From a checkpoint of a small transformer trained on Wikipedia.
Size: 16 layers, width 320, 5 heads of 64, MLP 640 GeGLU, vocabulary 16384, 21.6M parameters.
Architecture: rotary positions, no biases in attention or MLP.
Training: a variant of Adam for these matrices, 547M tokens, 8344 steps.
MLP neurons of a small language model. Each row is named by its layer, matrix (gate and up: input weights) and neuron, and shows model dimensions 16-111. Each number is 200 + 40 x the weight over its row's rms, rounded and kept within 0 to 999. A neuron's up and down rows have the sign that makes its largest values positive.
Before each neuron's rows, "fires in" lists the words (lower case) most often at its 100 highest values on Wikipedia text that the model never trained on; "fires after" lists the tokens most often just before its 100 highest values on Wikipedia text that the model never trained on.

fires in: "0", "there"
fires after: " |", " /", "."
L5.gate464,200,218,219,220,183,197,183,92,239,194,186,204,141,161,238,206,195,180,172,187,213,198,187,263,256,170,212,155,228,191,185,254,162,244,180,190,186,221,194,288,284,230,163,168,217,212,165,211,148,171,210,220,190,141,144,178,191,193,156,216,180,217,154,211,239,209,153,166,215,132,161,180,232,241,177,239,198,220,262,184,108,215,184,261,191,164,211,163,229,201,159,224,309,171,206,205
L5.up464,202,192,273,175,224,211,188,159,187,177,208,173,175,161,182,175,112,272,195,179,170,201,285,133,180,247,274,190,155,211,125,138,222,228,134,146,249,197,146,203,226,210,252,163,172,159,197,187,185,172,111,185,203,147,239,255,226,179,160,199,124,162,153,248,241,245,303,197,192,168,217,206,247,145,157,233,235,167,191,222,187,252,236,206,115,205,156,172,246,159,177,213,195,229,193,187

fires in: "following", "two", "on", "four", "which", "rest"
fires after: " the", " The", " went", " of", " in"
L2.gate269,213,234,213,176,130,213,186,180,213,150,270,188,156,293,200,162,229,220,154,82,222,204,226,163,145,191,196,188,203,130,190,221,188,221,211,209,119,219,158,209,207,199,172,200,252,187,177,236,208,180,140,264,193,208,237,166,146,205,180,206,84,274,227,260,151,277,222,137,192,169,239,229,164,199,270,257,116,226,177,176,249,285,199,271,203,202,251,116,241,273,170,236,182,186,200,181
L2.up269,230,190,227,170,201,207,210,216,204,226,218,238,222,261,197,246,97,232,182,291,223,252,153,179,216,238,249,114,166,182,154,222,164,211,265,277,190,174,163,236,191,183,191,225,197,240,167,203,211,212,213,190,211,149,268,161,206,172,194,188,182,142,181,196,251,239,248,178,173,221,179,215,154,124,205,141,249,177,163,197,123,186,217,185,164,193,186,115,210,153,178,181,237,231,238,181

fires in: "october", "november", "september", "february", "december", "august"
fires after: "In", " in", " In", " August", " September"
L2.gate346,169,246,219,232,164,210,141,148,205,163,205,171,189,298,131,151,191,215,228,173,111,106,272,171,205,209,233,193,207,214,96,198,226,233,222,177,128,252,183,152,158,133,280,196,157,143,135,234,186,228,153,241,261,221,263,232,192,189,199,163,166,201,247,255,204,156,198,163,171,140,191,183,205,209,212,163,184,170,237,216,208,299,222,196,150,223,152,128,235,204,123,190,147,231,225,210
L2.up346,189,245,214,228,179,265,139,169,196,174,191,113,220,191,170,143,210,124,141,214,102,115,231,212,251,185,208,127,189,222,195,224,184,234,217,222,149,245,216,125,116,117,237,258,181,213,142,194,173,256,213,227,171,134,176,202,198,191,197,214,148,190,206,199,269,206,162,203,169,195,188,137,182,274,189,158,188,220,215,197,196,241,262,166,149,187,208,153,211,173,160,191,207,168,167,266

fires in: "0"
fires after: " |"
L4.gate152,157,182,203,224,214,192,141,284,238,140,242,213,157,189,231,218,196,131,237,190,171,200,186,180,191,200,183,169,155,186,174,160,133,171,122,122,173,223,171,152,136,219,189,229,229,244,174,292,200,181,195,180,259,223,164,192,195,163,213,180,156,259,127,218,209,267,127,285,213,180,186,114,107,221,228,286,260,191,187,187,120,201,189,209,243,190,173,151,159,151,181,255,210,252,212,167
L4.up152,223,252,244,132,249,244,200,193,216,229,224,199,145,223,196,255,195,181,122,119,291,259,267,235,206,178,282,238,138,148,242,210,202,185,245,291,216,229,184,198,187,277,290,171,140,228,211,226,171,250,172,202,265,200,246,198,241,144,192,221,177,140,201,275,196,187,162,136,227,155,164,171,164,220,146,205,177,222,231,200,230,210,174,160,163,251,242,225,158,176,215,227,163,136,138,219

fires in: "as", "including", "and", "than", "such"
fires after: " such", " well", "s,", " rather"
L3.gate83,208,194,219,173,192,186,227,216,200,260,163,144,206,240,266,179,151,226,171,269,214,247,190,74,223,140,194,233,300,237,240,262,214,163,185,243,139,215,175,251,223,151,178,269,226,142,213,163,178,227,247,219,167,206,205,178,168,177,138,285,116,136,187,125,202,216,132,239,178,233,190,253,171,170,178,267,219,207,173,246,144,194,140,166,218,215,156,148,280,242,218,216,114,242,254,266
L3.up83,254,212,222,210,184,215,173,123,208,139,167,224,211,157,208,224,112,146,207,171,203,211,283,189,176,193,198,146,121,215,125,163,187,189,194,205,256,199,250,154,187,219,285,196,224,202,163,234,195,205,252,224,285,206,189,248,243,131,226,191,258,243,240,218,265,166,196,250,188,171,156,219,215,153,206,129,183,150,256,207,183,216,143,209,229,191,210,182,167,162,160,98,233,273,92,96

fires in: "april", "march", "may", "september", "february"
fires after: "In", " in", " In", " Released:", " A", " 18"
L2.gate556,253,218,127,158,129,160,143,185,182,145,184,195,218,137,171,146,128,232,195,224,208,176,178,190,206,239,208,178,213,157,178,200,207,138,174,210,223,207,206,230,146,192,262,145,173,151,175,182,219,301,213,283,206,113,207,222,163,167,181,167,193,157,196,205,185,278,112,203,185,249,263,195,198,209,145,218,194,183,196,240,170,251,165,299,209,219,205,202,213,194,145,223,177,163,190,267
L2.up556,221,153,200,209,132,186,248,176,167,176,188,307,232,195,213,187,193,90,198,236,188,213,282,203,223,207,160,219,218,199,208,250,269,235,152,186,199,309,201,239,165,215,279,165,215,270,135,238,109,215,150,217,232,169,231,172,126,131,201,128,238,250,188,134,188,155,141,191,247,268,187,159,193,207,195,283,181,211,187,210,173,141,164,198,212,190,201,195,177,168,198,231,161,198,177,260

fires in: "in", "there", "the", "as"
fires after: " and", ";", " was", " P"
L2.gate617,333,218,217,137,245,126,188,217,134,172,193,113,188,225,274,150,118,260,224,248,177,181,191,249,190,206,228,159,243,144,184,241,248,195,219,195,172,177,199,205,170,255,174,245,174,180,185,226,143,252,216,217,201,190,202,176,209,158,127,223,246,229,168,236,169,242,175,222,251,215,181,270,208,233,216,227,278,244,217,208,229,249,195,159,143,201,119,195,214,172,128,249,195,159,199,180
L2.up617,264,263,180,215,180,151,197,255,228,209,235,158,201,180,145,231,223,255,205,207,180,232,169,216,241,183,216,221,178,207,260,210,233,243,228,205,183,233,185,289,219,171,170,243,177,136,233,234,193,221,229,228,133,205,243,126,123,254,195,128,230,106,217,207,200,163,155,216,202,210,188,205,183,248,254,122,251,175,151,180,184,140,205,221,175,174,167,175,228,194,198,208,202,211,204,239

fires in: "mf", "df", "fw", "team", "fc"
fires after: " |", "|"
L4.gate511,231,233,180,111,150,183,146,165,199,275,84,161,290,258,197,212,204,195,242,230,192,232,163,94,139,220,222,190,164,180,189,226,204,196,132,148,189,207,137,200,231,180,202,230,193,179,225,224,224,209,104,172,192,196,193,234,275,259,234,192,241,122,185,148,230,288,189,231,235,160,221,177,184,220,223,178,178,173,207,176,214,219,205,287,188,185,247,205,252,187,187,186,294,175,207,166
L4.up511,234,233,219,211,224,194,151,205,279,233,157,186,179,265,209,238,260,256,299,253,144,156,124,140,178,156,206,212,196,154,163,184,254,142,155,133,244,212,151,252,192,157,244,208,274,191,256,157,208,206,200,193,237,205,219,268,153,205,196,148,260,192,214,163,267,257,159,211,285,210,222,190,210,204,234,164,219,137,201,237,180,232,123,165,200,214,306,225,156,236,166,187,198,167,188,255

fires in: "this", "same", "that", "following", "own", "first"
fires after: " the", " his", " The", " in"
L10.gate360,171,184,172,150,181,169,158,179,222,228,190,169,238,239,80,149,134,150,256,227,197,228,242,232,123,265,151,272,194,221,229,221,131,149,235,206,199,201,154,184,184,155,224,215,253,171,237,144,173,342,186,204,212,164,263,280,213,206,134,192,136,182,153,191,257,223,168,206,220,159,283,218,193,195,174,178,240,172,153,134,230,218,195,185,226,190,209,106,239,253,195,190,258,177,199,165
L10.up360,203,247,193,227,161,219,158,208,129,197,209,186,168,238,174,191,164,156,239,243,297,180,226,250,172,214,147,188,223,188,261,209,160,194,130,223,199,164,99,159,223,208,178,178,239,182,207,239,257,211,199,178,278,170,259,188,205,172,172,225,165,272,207,225,159,219,132,203,199,217,199,275,247,241,256,202,212,183,137,132,224,201,202,239,165,198,235,121,230,256,191,255,229,238,221,170

fires in: "1", "28", "27", "22", "24", "21"
fires after: " |", "|", " L", " W"
L5.gate61,171,214,105,255,188,204,195,216,220,182,153,171,195,155,206,205,104,173,230,197,194,190,219,149,211,149,138,136,156,97,208,288,163,201,261,179,190,255,165,239,172,210,263,233,255,228,234,184,203,271,223,199,205,141,203,246,271,219,191,194,174,174,165,116,239,266,256,147,172,182,166,183,163,165,185,227,163,189,236,234,184,209,257,248,220,265,201,277,179,215,157,200,236,111,187,219
L5.up61,179,231,189,153,241,194,151,162,173,191,201,146,111,195,237,185,208,162,163,194,230,194,263,279,163,237,177,161,271,252,174,244,129,197,175,148,259,161,207,201,195,189,207,244,219,213,221,214,231,116,188,189,184,225,143,152,205,225,107,175,233,290,205,195,172,174,304,172,152,170,211,161,254,274,238,203,188,132,177,267,198,258,129,207,215,203,227,209,208,183,156,202,203,207,252,176

fires in: "a", "that", "in", "another"
fires after: " and", " or"
L2.gate337,315,176,232,209,196,182,161,187,220,169,226,201,215,223,188,232,195,315,270,214,198,190,288,186,202,232,223,235,193,139,210,210,190,238,231,186,166,225,156,206,269,134,176,231,161,167,186,273,153,188,152,201,166,225,180,210,230,228,61,271,242,248,145,286,126,257,160,216,170,136,255,196,129,204,244,202,211,205,121,205,210,186,218,193,154,229,185,231,163,160,189,261,232,100,191,217
L2.up337,190,246,296,189,233,208,170,202,185,262,256,165,171,252,237,223,184,167,177,256,179,231,199,167,197,135,222,130,218,187,296,209,258,211,142,185,196,195,176,230,144,147,167,227,209,132,174,224,206,138,214,159,249,200,149,202,207,239,229,273,174,143,188,234,146,167,195,219,202,190,131,204,193,194,234,271,174,174,175,180,245,201,234,157,233,208,173,254,196,201,213,131,249,146,226,156

fires in: "df", "mf", "fw", "eng"
fires after: " |", "|", "\n"
L9.gate452,218,202,137,170,217,213,183,229,202,219,117,223,271,183,145,149,147,165,165,200,167,192,161,222,199,185,177,177,222,163,208,238,230,171,147,201,146,166,134,154,231,185,191,203,202,244,205,209,170,280,272,186,202,230,247,211,222,168,138,227,261,247,174,137,180,252,277,160,139,153,176,131,252,173,256,137,246,193,198,179,179,150,139,253,268,210,161,122,271,269,235,186,218,239,177,221
L9.up452,196,194,197,118,199,157,90,202,283,167,137,181,159,241,179,192,187,243,224,266,167,166,160,106,189,202,196,205,230,293,181,230,230,249,123,144,194,191,164,176,186,272,229,225,254,263,250,219,217,238,158,214,161,192,167,188,167,159,205,150,189,216,142,196,278,196,256,139,217,136,127,191,207,290,166,184,224,157,177,212,142,166,225,213,132,200,145,237,220,248,234,183,267,196,176,215

fires in: "0"
fires after: " |"
L7.gate116,140,188,172,257,211,180,160,221,212,235,188,66,180,119,116,230,240,253,208,205,209,271,196,182,211,170,199,202,183,212,207,184,198,233,160,139,206,276,203,194,167,234,241,191,282,221,184,244,210,315,240,166,161,126,135,234,194,183,214,153,182,180,148,235,262,223,185,144,247,193,164,159,182,207,222,259,220,100,183,160,126,178,193,205,228,223,156,237,221,162,143,207,155,194,289,217
L7.up116,176,259,226,136,169,202,181,199,244,104,175,183,238,155,245,179,179,231,256,144,225,236,219,206,236,188,213,177,214,161,207,272,199,169,155,220,236,201,199,242,169,242,208,190,228,238,212,229,130,325,156,108,136,124,243,197,228,186,199,200,166,209,238,182,206,166,177,193,237,140,194,142,191,180,185,206,202,144,183,240,118,223,219,179,207,234,224,111,202,189,186,235,219,149,253,134

fires in: "in", "a"
fires after: "\n", " In", " the", ".", " in"
L3.gate388,219,220,212,206,129,275,151,230,121,185,172,242,178,252,210,219,193,232,194,131,198,235,257,175,232,304,152,266,220,126,183,212,203,206,157,184,145,228,190,203,246,225,258,184,167,245,152,206,237,273,204,201,210,201,248,207,128,191,190,221,179,261,202,263,214,216,199,153,181,175,270,177,231,132,141,277,115,207,213,209,232,232,185,236,177,142,180,217,230,241,121,261,245,252,178,168
L3.up388,214,242,211,224,176,158,88,196,159,209,240,264,200,241,198,170,203,136,152,194,170,206,133,183,243,229,250,194,172,148,219,197,187,201,183,216,161,257,161,212,192,225,202,94,214,184,259,147,232,198,164,203,259,274,151,192,183,251,153,142,189,142,214,233,165,241,167,136,176,172,248,225,192,144,251,146,113,216,254,144,199,197,176,159,163,193,195,162,294,294,164,177,207,170,164,196